From a checkpoint of a small transformer trained on Wikipedia: 8 layers, 9.44M parameters.
MLP neurons of a small language model. Each row is named by its layer, matrix (gate and up: input weights; down: output weights) and neuron, and shows model dimensions 96-223. Each number is 128 + 32 x the weight over its row's rms, rounded and kept within 0 to 255. Numbers have three digits each. A neuron's up and down rows have the sign that makes its largest values positive.
Before each neuron's rows, "fires after" lists the tokens most often just before its 100 highest values on Wikipedia text that the model never trained on.

fires after: "s", "S", " C", " S", "C"
L2.gate437:179110142165109103139130174127148077136142087145150097119118125188172159138155090121150116137122147159108156113085145170153091155173170170124132144130113146183127144106163161084141139187142104160133153145176112093137140118139094155119091194071076104118184106112120154115144148157102156150090108154155117113127167148158144115095147169125172144080133170126159179128058125190140105101040
L2.up437:173066084118104078203132186089150132137132147138154121111152065171146167088113148108112202078189128155128096157138172133098137130154122124159109111121118104119142073117184067126136110119199146124107159139192083174156103081086091113169101139167113090108120050124121123123138112068188167142100138106164110111181133154124181088217195121067129084172083102180127146172090106153157120091159
L2.down437:145176199173124180099136109178041171142155074125175138139031101115151142147124092138168069158124120112114204099063116155154102174139180077105164077107131095124135188145100131149142167146124149073104119122127163086135126104159122106081103137089129130164141152102129086128116143193085115135087132164066127071172154130088122107083124128087145112103149161129139148158133086082110170102119

fires after: "s", "As", " Sa", " As"
L2.gate507:080130143157073106111115112118101128090107067091085151125164100101109092123165094128110120166109094166108160106148102187112093128161182156113083156101138094145164094189081134154169109121128131143088193148159107156145147089094183136116111119054073172145167080111159159143104112110149137110104103084120057142126131136110129170095177091098121163126092102109128080125176106184112128117119
L2.up507:098127089116064145101083139157135137081120085171150122153138093125072107141168145189154092126133139174134086149142149122130111104168145108143123120140113102139081100133150173075189199129062085110110181147099131157115138135126134098156144090177161115070133093138160118111120110101172184109158151143188090130150132164169137162127184117084084117127120138078196106142103103145109131174103
L2.down507:155232089090115081140094156093152172133124145150160135080132122143117172076056100108121213144088090151127184171147133155132149088118129164110147100134203156129076125112082077121118103116125126176183133107133126148125117143166129119147099113137156082117053167183131091151092223181157133097193139183121197131144151123123111140144110147139081101146120146065121097103119195125127111156111

fires after: " S", "s", "S", " A", " T"
L2.gate381:116153111120142126114086202127100101101172062116137076056178127147112110126107151148139115072151120172113144124073127123156115155177193178077129096116102076123148120177100154108140155131165108110134114105116117020135119114136127107091164105110147100048166066120135152140188115136083172076170072095100208115113175117148090126129166138085142136141069121089115132128143116159143118165130
L2.up381:160161126088132100119134176112138140141094132108169141102129110129128126068153132144174137070132151140175131184091073109140158162149111155152099109131194156151124193170169149093109134177139155206143171138162157096180134176089164122170072121189137183137159130139130105146064194156160120129141126077144166102147167091126184182150120144134141121143105173030125120137132107129114086220177
L2.down381:095104156137121114112184089169155080116081153133096139119124153101126129152178137144139131154124097119156129153135192183149131124135117015121118138073135155083094167113088126132158079137121088140074098196108115186134088074098108101119185080062119165107101141114141131091167091135167162186090129095144074095116139134103144176083172182116096145152152128159095122132172120118121201129119

fires after: " ", "-"
L2.gate313:127158147146154058152127121119096166209139098156121110125156154109151091117076154106084181086171166123104157167118113158114158091068098134120176156081167157140122119141132170142131163085097106100125152132183121105102123118146154118137104097153085121178123141069081145123071142162113108151068103139129152209151103089113219127144088101103130102122154128171116082201183109122134106125174
L2.up313:100090043126126083124100071099132131110157136098147120093125077106151114165122189135108130079089107109140118112078168146126160098099128136171142127062074163119132138164128145156134135158101115091124158168179096132098089099104180129102091130121101180174072214078070132070084148100148038196126073063190105124116147090162149130099126113122123137106134123138131161158143127130137127119204
L2.down313:096096144091166169098142124131135124142190182146114143126156082147101205115146080195181159117106120123129090103151127129138148090165154141090141151162118145135137110097180169113082063163194161146106122106072213157153134151153043127143089131181127140137066085162180107133111152132169117161104108165103135136142117171118134129151084147153109140058139087133113065119134170134117111129135

fires after: ".", "\n", "-", " \"", " Mon"
L2.gate137:192082133093161185142086090106134209093149186160160126101154083127167148120109132165120185157069196085169216087123170216090142141095141147119098197123133085130117135113122121080162100182172112106099110140151124146099156099152119163182135102175129181130138137131117115079055089095145170146137111079160126179121112060104127158106076116132178129188122109097101100092134115095169128082085
L2.up137:176122137088060146070102102072140050126107133207109115171170164196116130142113087112156165077104121149123145105103110135103152161145113153131110222103175112127138070096115113116126128146076148169109116109133147121132094212214113137100141147146131210143091134106114160098133112110075169116169154093133206143157159058126089146110062133143144137142130114116089174130096113135132136135162
L2.down137:136063119118138101135127140093173124140127147134129113171129166129106151114142141137110092112095130114134109110150154107128114156149170100150122145121100049141103165154167149196110159129124099136080167126133166126148107158101135130089208079106072132163120127099152121121143122149138113074204154130073148121107127124091120110151120161120132115160130193105109136133155073073122116103181

fires after: "\n", "-"
L2.gate132:130139127154096122166121101104127173207140125113132162188123131130109149120148133135103118125097151111110120108151186138110065124122136124086142182137095078171177133113136159124156080072140145154140174127116120084108103165130181149116143116069062151196114098140140159115073115153151155156097146110099086158118158167169059114128124109081112154149058133196148125176094125102101193068112
L2.up132:170060098121099148151172119128129144225165127107136136140102165140142093127138142135112143121175120101132092134155153096140149077066143192137142104150114110121162176160158129143108130128078104183092103120181119152082139153117120149162144131143116097182112107124128118079117127117149083105146150114182176160211147156173115122100066134113152163110099092145125097148100150153152118108145
L2.down132:117153180119088157080151161094240060150150078147150157123145130145126127194134121099157125148167132125157131111099139100114100135158157100106149155147122072113130181165165106158188138117110146114167129112137160128152105059155083075091134176154135127088147129120188135168035125160165128142136168146170170102075120134058047158111188111141136101114153185111117142109117136118107124143113

fires after: " re", " Re", "Re", " con", "R", " In"
L2.gate165:133144104156142159121146121117169103167140143133115163139135117138112098116166103095124177158071143140162115150060093155162156089120068123092098181104155054157141144135206129145087140180109107103069098142126117132143138129088150119095118155133122182138091120114115140137086129069110110128139157052159137115171201126183165182116143115139147135150123146114193133175113113151108072114074
L2.up165:155145137171126162085165112145203111154123170083087089153112141057125077067125192091120116175070061127124141092070110171132130139174096135072148195129157068162164126119131122146179098142148095071058123129136176125089131084112104137088163179111151162154097139124144172180109088143120141128157110136033174159111157112151136143190141108121130111169144128111113172130158087131141129149050
L2.down165:107093120139114117137147169138143179113172119202101129102138088099156187155138071122143144066205130102072127139229149093119085127126098140119140096122167129111118146101142095146130098066145196146172117123117136106161120205177164072169140136095063137137107149169133163088150128120135127123140093084183106129139103176146095156102105116120117171124104156132173187120135096194093091172094

fires after: "s", " Sa", " Na", " S", " Ra", "S"
L2.gate6:109142090175093092151070134098108138091095104175148113039081157159106188139156124133144073108143143130140144124111152150073153067167164136129138156099140168177122118207066145124082150161110083121126165149083162105162149109140125142159091138149160165144151133077127128127165109149108143174093072160151111130118050095156139195125130154167127168093116090111099140144083101154102138094081
L2.up6:145103086072102096039146131119105087125091152129144141081172024168121135130055077173120093104096113143088082174085114112158152146111110142147130151129137119121119070072149119103182117087118068103137148129148084149145104121118115090126102154127166106146063145145128057105123145204146104128118166128108177096128131128108131143148160144129101177161139113144125131128119091179108138110109
L2.down6:117138183158109081114096126161093138132106130196170124106062181093130162147139164124155022140122097066134197097133126103138111132082169109109207149123131145100128158196144175150087112121122141108176194128146115135089140145120168187143089128188122118157159156114128092106103095107108170147139103087116136105112136122114080126104110117170099177130124123128097218125077121149098097133132

fires after: ",", "---|---|---|---|", ".", "|---|---|", "|---|", "0"
L2.gate273:162180135112124165124108148173090148087122106104100150063175146126131150112164087097161122155111178070094207143088097104088092132122103152150079155215124041154153208153120184089180091076143111126167100099111103111119119081191117154180139131089088086146127070196169113109116086138131117088168144134124115125178122125091113191162112100092121096080145125100096151114149129130080176164123
L2.up273:112190133077078098122105122139105117126132109176121175126154171117158124108107097085103138127173125111067093133077159110114227153110140108198117119130146124113116106114104135105168105103144086153153148128115124070104073175165118097174141153112139164119060118115099123181146088112134105082142175126146083144177144143069190128087196089111108168178117128132114156115174171149153202114145
L2.down273:129070128142129164123149154044235204133124150114178109134125087154138143172102134140062087153166152136125066114142167083144130107123143102094160091075153126139089141126104136106115141156080110142153138130137067061126120106111112081100151113170130127063110142095184088178067100093092145129113197121131124143133087164100155109092118115131131073125115140158126149164099169146123157198093

fires after: ".", " a"
L2.gate13:107125100113106173126069081146102086106152123195097130085164174161116160106139206148154092149109183100163154147119102144085124099097168095039097127117116046168128112143143127104167145143123128088144081128138147146107122133115135153149127174076175112125197104153152093142175097099110140166088121092142115117132053140205220132135130122113144128141134116097126114180113180109098154142096
L2.up13:141181160097148146115061142130112042097103140162093133155154096178132113123159165144141052143166153133113154191106147116193109090078143104080122129109110141159173148099121148106100171183123219168154097118092095121125140084153152096160130121141145096133139120119146057098181098119180146169139122133073115131136088080172117114075116079160173125150138126144117134164124115126113154064064
L2.down13:104142066079085181150102067120071119137109085124075115140135112082161144116152109121120134104118141149083141173146177139125176154148119163162128156117113146152093132140125094077110094121082054113096133136109139178137120138134158152095133138107131123084152089143169164126225152136107160208148144117138101200124120138216149134088156146137107162068142059035103140094134155189100108169147

fires after: "s", " S", "S", "N"
L2.gate344:114130120122115140155122179113129162071134128135171131172091128122133167199148068149138116136158087139122092129105122108167105186108117140094123090142113196125145095133168105184176168088142099119145203096153119102129134105139123176145088129101110090162160188136114113156156128181082106095187180176057138141102142198114089172058070146145157140143121127210112138143092154105092123082114
L2.up344:127127115115163122172093125104173152165102050194129144098120150179141113117140142114100104142147137134065163134108133115107104097120200110115129121105126188191095139166136137099088133095107129172121186100132142105115138123086101102099128163112128046148128040186103099067130168132166130123137080115148201140158166111114088145138127132134148107155133103117127132116141113145107120057110
L2.down344:117141159104127119106171167132054134106131176106120081143170139101094147163142089141156149108088110147212097143148146137166122177096119119127101179165109095097175114095121113174118149126185089073125088136139097118113083117173099148124086095123114124178136171083117168139111059078098161143112171118121066123077083145134124129125145108156139156122124117181143164163108137086159129145093

fires after: "\n", " |"
L2.gate38:121063134178147202185144102136188156089110171121124097113116135127145120106184075147149153121151102098111213119124168143070068093180096115061087176171111087176138156136104153099189094128181100119163101178148167142068138116110156106113197119076142075153162104154114081128100109128121137185118103135134112110113152132148070089178067136154097125114103116151138162132165092138120086193111
L2.up38:122075158152174096128183134062149126051144101154154066111106134098114088132182090082111107169166084145106174140103128130096102093164107083098179161186095129140186138148133205127151060196196104124154126132093160162067155132111159151093173104075085113175141120133049104098116121133150165168157114118122132077110195149159094159159187108126131135116123103108173057148084144121158181128101
L2.down38:141118098102123140217094165106104165156135141122162114105124117175144099090140072133128140187113102114122172137119151120117152153139137091093110100165157145152086145113068132137086115137164152105141110153148145181170191132151101126091141058067140129141067123109133101132225085146137195131053174139115096116117129130127154155159121120096086128146119175168102148147206108090076090119124

fires after: "===", "==", " ===", " ==", " No"
L2.gate410:174120157136142149116092164086065125123153111110094098164115108116101123135151148083027105137138141137089101142079114165078150142178113181120181160136121118108171054171162106172140140091161125122082154158088111077150119112098094121068181100136101123105119200101143157162044177082108101175121103078077111131206155131102196151102175118104148151131089151142109161106095161130129199096139
L2.up410:181118114132180125163174082153079079119173066149110113138180075092151116136119149067098152122126079107101147169136132145133135090129160117160141146171105096174162105176129080124157120101138136183103153137106107132121149158138154097076125111143139125131108116112105130086132104121138098164151115070088124151112144144184128081109104149080152071134154145182110140106136128105199096188120
L2.down410:131176080127145119135111135122162127104115143117077177136122161184133084115100144174140101134173125102131131160098167169144126182151178192100173112099194162101160153202119128102103155123157112197108103120178136117120164126116064145137117105150155109135109122128061113127152113141112077053148154086090143143197160175103092183135126121108162109154116097136126141086167158106080169122145

fires after: "\n", " \"", " (", " ", "\"", "==="
L2.gate420:130146119163135123123119142161186098122138141135161120092086117161153124055182086129171164156174142173172134106137137180129158124155078155170136103105181144136072094042111139135136134169084111181150075109143091169128169147118153181174099157142124158139126182096066106139138148116085182145121125085183166145097137113131107149138086198185185129150174118088134094217097125221140097091110
L2.up420:146164148183156143119078105187116139161103120108152143113121149105145176128094053104147115156184158201109151134104145172144121081145158160126162108138167121109148108102107146105121147135123140137060117111174139123177180097041116098202115085096114195149124178140069146107124127129132095150097054070145172143159179085100130126124118118104141152145095140108162137161148119174138114100110
L2.down420:113061150156093124149100103122231103151137186163145130150144136159180107142137087165106162081097117132165105102153138063070145105083106069113094096134116126143162172145147130114129092140089180128152124114160104124142071196133130118085126092091105158188125161073187074097200072088124141094176144122126158114134122194110103146116079080112147161184167214107113078140106164118114112115090

fires after: " in", " Dur", " In", "-", "Dur", " "
L2.gate3:124127119182145168160157133140121128187128124115118129123085106115189087150162080140159129116089119111105126122100122148133087161114118151108106116136096074158073142132083053143149147143185098093100149144147149139122131128101092167153154179145084149138090175088129117119154162155117087089117137147177132095123208212115130136063186118153147134134113127157164082067111172161132055135089
L2.up3:119160117199176168124129112166163169108098112071178086092117154112177112168130075080167158100113134140075106175120133147153070163094179137146146123141107105099120177165128111165176112127179150104107206157088158142170157153123106128115167136133147126112125170130193170135153109135130092107103083078136112125092154196146114156140198145143126144236133120127143091098105136182048097154141
L2.down3:137103108116113103106090172114077112131126077156129086150180136169109189100125169204097177159120124170120129129175101098115090160136109105110165093103184149105116098150132173105138137103044152136193108078109131133119088121180096123096122146090144105155188096189156131137123103118152148124158187124090130152149109046119154135170134147104103127108120116061105144198139106080118197092142

fires after: " "
L2.gate384:103149159145134175104147136149148130060174107172129127169118129139157178101097112157126137089098159078121161112140125189123123140135101100114155169165170131131087164123073123119194051172117113136114132146135164161145162200110108173106040146128123147120149173164140149161095139147120133124089147124136106164089096137098150169151144120064157093150134085121204132203092103120147115114120
L2.up384:148121199154115102171165191108111109116114096194047088050149111114171068131103167169105113191101094137139108116116123068183074123085122151112178079129077099119123147054130093127124115057087106118148111143150142153148102159127143130128172186116099105120135184139143104132090131093156114135137111110170176123080102085143123164134138095169176152133104101117160124105160099138091126130139
L2.down384:098128122073112148079149109116131165115127090144138136134136157144137160064093134148116129151124195099110146131136125192139145155146126098161105166114119165122049131143123108104147116146090087148131136156103148089127123151123084176138109176128118163115148195167066177126119105129095125139100149143125155158092132122106150125141133159093185141154139094174123122149158071114137113089087

fires after: " f", "2", " F", "f", "3", "en"
L2.gate397:092119100175110141188161140115089174184165142189123153162144165117103063189147067139125111156134114136097129126124130173134095100072108125128055149073100098126061160095123163161092162141164101141153136113151112092144139091059121139059135122137096162104097119148117139116147131149090115074189117101070177077192099064107111147119098167139123092153117084141164107137200145193097108120178
L2.up397:133147129104105173100133123160157141121079061110167186121101100106106107162168171136084130074117111139149156101158129187120177089078095146144109128149165104164069111123106113162120099145112179137109072151101136135122119090123136113101122102128188134138129087107129054185125088144112154171125139099138171157156093077122093159107130119140124108119150130052061164122115152158140119121129
L2.down397:123096180158094110114082122160147143090104178100143127157090107087124125130114123123158171089093112142165128104096144100151129156157139118101177117139177142090128118170152150113161133171128143129102137177132143186107072210122080088171108062167143076150132141094125119112171146110136095188126075170188098154075151157097128095103109136126172116087137144125122099118130103122141131138079

fires after: " S", "s", " E", "E", " L"
L2.gate172:082112099101125120054142126135149172159116197132154154169114135174173082103162152125119122144177094121099146161067070148119089133134161099136135145159200161104072155146097126078102123166160128118161154147176083105122136118149149165150133197133086094166150111165164093093143166140102134166141102076096163150180158096137088091141128128095155151116154105159128208150138124140080101107144
L2.up172:100149166209120116133060143144218082112118085202126140155101183133058091124128134091161094124118124123166163114043069113125180132139102141140163155120156133110075150146166143074162112110085170161105165154133172082118189125079117132138155125113109092148155123117151139094104115141073100170136115087092148070155107097128147128119135114106175147108179131163136158159089127136120100104078
L2.down172:165134163108099102101179083065082110114111074095192168137162120105107149136166160067088112125123097115170148080172160053132140183189172101100108180126110121134123109141133108197078093174125159103148096049141066155137101157139164147136144129097155122172095123109128148119099093095150098146123131133165135136118114172195152137103101114156112136104138143101177089133160117129141162131180

fires after: " ", " in", " f", " de"
L2.gate185:180167199140171096146172138161119142120158108097168075144164139149140067123160150159098104149074135147114119081178155142144062168168168085157184135109180075110157143131099141138110145122147142096106182086113164155152115116099179126149124123121137144151105123089074119157133147098121136165113169085178084139130149130189135116150151149119144103155097160090118157154090144095136129071090
L2.up185:121114149118073147146139141127064091168134107204098033110121127097124057186176168110071129120110125113145088084148155153180162126185185094092123140164156085110172160132116111170085155144113137111074192146182149098148154109058115105170113159100114125119113169116142090103106106170112075130137169067095121129079120109188155111108080111125121140130155146105159068149109091126212136091110
L2.down185:141132119126134156121089116128212134096093128114161208127158133156121219099142144129105111130113146098129164166145150073120101106107083164140136154090136164147097060110170138099133115106152129110178095111098145152104111168206157164115132059181144108121157120136211152091078168094147180159152091163148100152123121109099051153119148147064080092167124175116118167114150151097059158132153

fires after: "s", "S", " S", "0"
L2.gate199:118129159059102190128129123153099129156100071086175072141177137137144097121133125129096131128072156075116122180117155108131114163110155157143193103111106072120110114137141137138113100090092121160169108141174173095092165166162103116124182134115120119099159170100125086114190152149107126157118085127135191111055074140110120128110156094142136113167103069142135119122118155168084192076070
L2.up199:136149175047152194176121113150109124148166057154125123191142090119135079133131120118105075135094105126097084112110133067140111152139159123162156074126059108170120131139072136108141080064104091219169127060111164135057119126152100109132158119102100123109190146067129117138139156151153113125096112121164132109142123166165166179161129103127132086126079140150173171136086128145055158101107
L2.down199:146169067186179147153110095155136141114137155141083181155120108089101140090145174124164102110160113154113116122119077160114131074124106124119078173129163116147104135102069197100103123128154102130143182122083110176129171091121135095134084134105091105123132098135136126107141154149126157131158214097138087151180131120107152146158062168150141117123144171107121185095125093116159100185163

fires after: " O", "T", "P", " Su", "1"
L2.gate406:119111057131130115078100153137191142173148107134098157107099084123138148122152115111151162100116141102104157139167126147120212102083174101100100127150085123136173125143150087112095058184115089156153158169131072137163166168133124090164077104149137139167143158120077095111072156204122159124166086137102106156141113155138116155133163175135088070114101162126096053094118162144176188124099
L2.up406:088124176181127095140110148133132121147117149087097103068133087117131138149138070055149111090144112125060154065091135147123102185135110109180111076132103125107179155148059030136107131146151125116138146154135131153160146195131167119134108103127163126092117139118118157101107118180076137136141129125096099202139102092135148155147160146128203091105076134096102114111174135129156157148119
L2.down406:155114047105118095056102100114095131086178098142114125147142171083111114171135171157200160125120148112152130199174147134138151118116078111125133169121144159148097083112189188088075107137081109149115133116124122165077108071133041147115145116119114118151103106172137091103177137105123137028108135146197077085121133166141080094144140129118083123148121170175117149143113102093116095099127

fires after: "\n", " ", "==", "d", "e", " un"
L2.gate326:150159138145183151103152144115172178119171127139142161177173140126087084165111131119144132152164175144180110110091118134135116093118139122201143116137112136168123133144153168103145108130069169144109160095123140162080144134131165095084179115114148148174134112116108149116148138098105065081095103093114117093163163134199092162080167119129113132179166078120127137123102101167154143049151
L2.up326:124141177136179037131174140080150157106152087181149147196128108138111064157126113172094134105151112210182106122137101139141178105081126136219153105174114145134147142054080137156146125119118139134149127117144102138098153100069133133142143133135133115153132108138099155160187146117120120070122111137067117121106112109155127180067139130087152094146140043140105037111144125146149100093142
L2.down326:175102079132088137123122126155103126117129185060134152115081174073131113137143190140155123132145088075053115159142136123156134124136082163096097095130110059094134052155093153147092144112108135110058163056089128125127097140115105138145084095137107151126065185150168057149112120148168056156154135172107135163128086108103105132130134130112091157100146125124149162149152095149100161187121

fires after: "s", " re", " Re", ".", "Re"
L2.gate229:130165152112154195114068114141142180113143099094107108105104131119197100115129118133160122121155157157120173084063078127135103166141085178102107132130185125145138182143123160118126126140101107134048157134177063156065132195101111137073094123073117184143133095146061140091150104122092138131094103108107118140107107189066148163135132150128119088060103094191039153147123125192108123124072
L2.up229:109076125097102087074118115056168160152174126133124109147138087164183169174081127123140108118074135118169083186156158108189190142165092118118110154091099080109136165155166141132187162140125117119169162108158130113081115105050105121101158175138145165055134121158155155127191118114115169118055123158165158147094120112173123178117127127151135163185116146065063082160105101125122139126113
L2.down229:098150161130065115136162111126154136109113127104136127159116133129069122175163117124105088081135105151111132158094152157101129100077189132113143139198068239114088115086080108088071084103097164122130096133105142111200144107125169155157156099206165130104094112170113130118121198133126090123214146147149084176145162108127172108144144148118134166113068111168143105111137154111124120108166

fires after: "s", " re", "ad", " S", " ex"
L2.gate264:125108146091137161077118147124152122129089151159170145104129121067148117193017162147131122153073130083158175134050140160164112155141172140169146150120151107134111110137163117119169132138177117087204120112194125084149089140115139132138162111152072095151135162077171071112150110116140125053121070117114123135137050116142085158134121126113127139178162131120115102094119091103152147124150
L2.up264:202147079094126140133172068148219147125062125161160162116092104133121134164145100170133149133208105139141120097100154095098135110124184163142122097154114103173185138130146073117151151079100135157118164083102151079112125117128166102131127086174144121098172073092116152126089119147113170129159168089145144101138132090166085087157130135115160103145148148079148192060119101126127135203142
L2.down264:084144153146114110130104191052094154170137172120098109130126135058168118106100155150090169103150150125088125084180092212146147172145103080107123106134138108150102075114101140144125096150153137091107066151180119074170140108065154104072156128125106101095133140154091158074157156078137122135131106095114170110166095149129115127127079176104152128170119120156157103150123083149121089077062

fires after: ".", "-", "=="
L2.gate343:171141145147103164089105175092139111137069147150085153079115157194098125112190123135178145150088141129110103091106092149131138087036133143089143130126159088116183141117117145135121206115148105101161111138209089110124125155185152136116152146131130094128077159132128147078127179115103198134082204155132100163140134113098212166086170096065142113078132109170144111144097101105131158109119
L2.up343:093102110148162143154145124110095133164079139140064084136180170139138109075159110155127158081156119144102127077079159088150117079110134139109112112090162058142150145165123158109090118147132107144131108137194155099127109168127129137067131111171149080122158152167114138063106167138139125149114120182151133163123132152158171134112153095077122122136129123173141118079124101135165124122112
L2.down343:105130113128118084103101084167151133155173134192128096156139132147115083097090094097109097125140141104152174146122141124130113175148089120162140119143051146082092158144134068122105090145129077129157157137095143146161138142136120145147089144160160163162183134089188124152170079156182074155142076091133138118132146117189094135150157145176089161194146136072140202129130104151120175155131

fires after: "0", ",", "°", " p", "″", " C"
L2.gate281:155196152180148126083119146172154141145165105162126099082117153091142150094120138156172119138127106132107175157169119107101162139104150185106119109178144110127097173195156146092171093109116120185125149108120165181145140156176170115182150072139146135049126135119138108161156106120060127052114151186082138140113117133021134131102110091171109148125120140136070146122113138121116155155150
L2.up281:126165170083131168093079082145135116123121083128133155102128171115104171096131159183133157197121074157160105149155152075076129155095133157099145056173153091131114110133191144103136095110155116109108125115098130207122135117102151175081137171113153138108106133146082142121136160167089123088107173130121108044112180118078146156160186091158125212111162210100080102099100089124132125176121
L2.down281:111148085104124112176147130149103133140108147147118119164139102162090129089116064080068156138135141148157146131121141160114145112089157211109124177148125169122104159117148139127113138131131151107199153147082089093114113153197103162116105100172108143127179108162052121174131150122221170160106117081130089136162124104198085147107112130167149115139117138105155105142205181103136107165123

fires after: "1", "we", " Me"
L2.gate86:134112084190140140143111147122097145177148117114101095127090124140161159145093126136198125106142112158080132091105103101083130179179141163098151174167114154111142152132086119165170144150100098127150089180088098141086127130125173115165096174087072129144064161130191141117067092164153157110145157126120100147100125074086148176117154106140168065111084142144108089173155111109091169133187
L2.up86:131157078147089155128170161141091106147139157142124098118104153097196071108107097098130056123102109136166079138171114173097115087098151141118158125142122111172104163115099143118118086126105137062148161099106138091134043066140131103127111085165160123138148120108136111159076084145190127054167147153155128166197139093124117096141070112152127074185132128146133127150113146133190188164192
L2.down86:108153151175155090096133072092116124121116110163182129100110157090177073137112098131168102176108125075122141060117129148142171124138096114140058113128085132169153096159155149091122095119110106171136089115107115204134095138133134099122131118102162111099054128043197165118180112097114142148130124148191100132191086166133091157099059100101121114116180164145109143169111095116162098109158

fires after: " ", " ("
L2.gate476:130168128137149105105129116101165118164143159116162128088173112119130125134140153136120107160178119128138129097117189154095093095136113080185172172143153043068136120090151047162105124087142089164102115176174113150146138100115176114182116113094107131145097168103109109142116116081125103102121112111172130118122182090192182148127122147080152127163173096108113175136108175159123118116133
L2.up476:067142132130099067072174112141161093093103167118165081133164096093106088123120102131150101118128098139113130133137130150141128122076071136112119111098163014138160136116127122131092146106153171136099147182120084139117159108161076141105135144123124092131126188116136146138163131116165112123101135143146172101093140131144140123109164169151105123082138086146102105062184128143131122093121
L2.down476:212081185149048144203096122190136182106127098139148108151059102126133106172155184119079157108125111154116159145136113101127110139106171131090094140149115159188117125132152141095109156161102154132087164135068154099112134158153112116100113111113137089132137105179055131107158180095202132119088164069103097166141117162091118149170146114161141158162097186103128150185154118154079111130139

fires after: "1", "B", " B", " F", " f", " south"
L2.gate136:125149160162156161171149157152153141070127116122091142143119169124095082123182144142142188169107143084126131090086084135171081091132135091121166096142126105083134130111158126128076152179205113122088087130163127069107161100154108141128094117095158154067118189116102171106115157081065129059131163110094126088095154111147201182143134144118147179136140155098170089138131103110145078137112
L2.up136:099114150136137140132100102196172180178133221156112181171118124142172116116145161161153190138094136116118090105074109123177150139122159055122107131123137150103145192143115149106109121119140087101119070154113120121172097130168134139106149151073082171124105157085141164182157183148129081108129110163137100158042136162175177173120166093114169132121196138088199133112186084149173124129108
L2.down136:157086145129134138117137091158115134184050148147144135104128093115166098083106101170085163124106079150187170129141146134116134171149181119070174124133151141109138062118135158165154120158102144154140133117142078141119150113105088066136145167150055107149112113161078090154081122188137169081180125118107085082146152172153100109134088095112157087152180100181146121132099187099106126126092

fires after: "\n", " J", "S", "D", "J"
L2.gate280:138136136143097154177184122144091112170127149172100090144147147138102117117128095149156179101180100127088142143086090123159089126170136110128134092132142173132137090129117139161152146132118074131123081135138157163123099136195158086124135172090128072180119104167114174098090096130120106091121090163132142186099149186081105197145159121122149131123099153141129085108125181129106112098132
L2.up280:157111136108098172159188169116123112181148106126112080147123094133171114097149065133160122113181093133081092110147137113164121114160111148134176109113122118129114111026105111120145122106114073109153122144156145151105127121157171150107097196069055164164150129139109121114111068195144118092149106164147092215058107157063177118150139101162135139131091051129120082124119138146129130176114
L2.down280:103169158141123112130096073137151122117121139081123085133178104162100095076128148136140074167115117102118134170142233165077077117111105058059163125112128167106188169178155113156154145152142112149078135103188153119178139181117096069175137156083167088112098151116094164152138122135150092088101114103150102114111137116155129139111147089126132078146122162224140145116131116095118106145129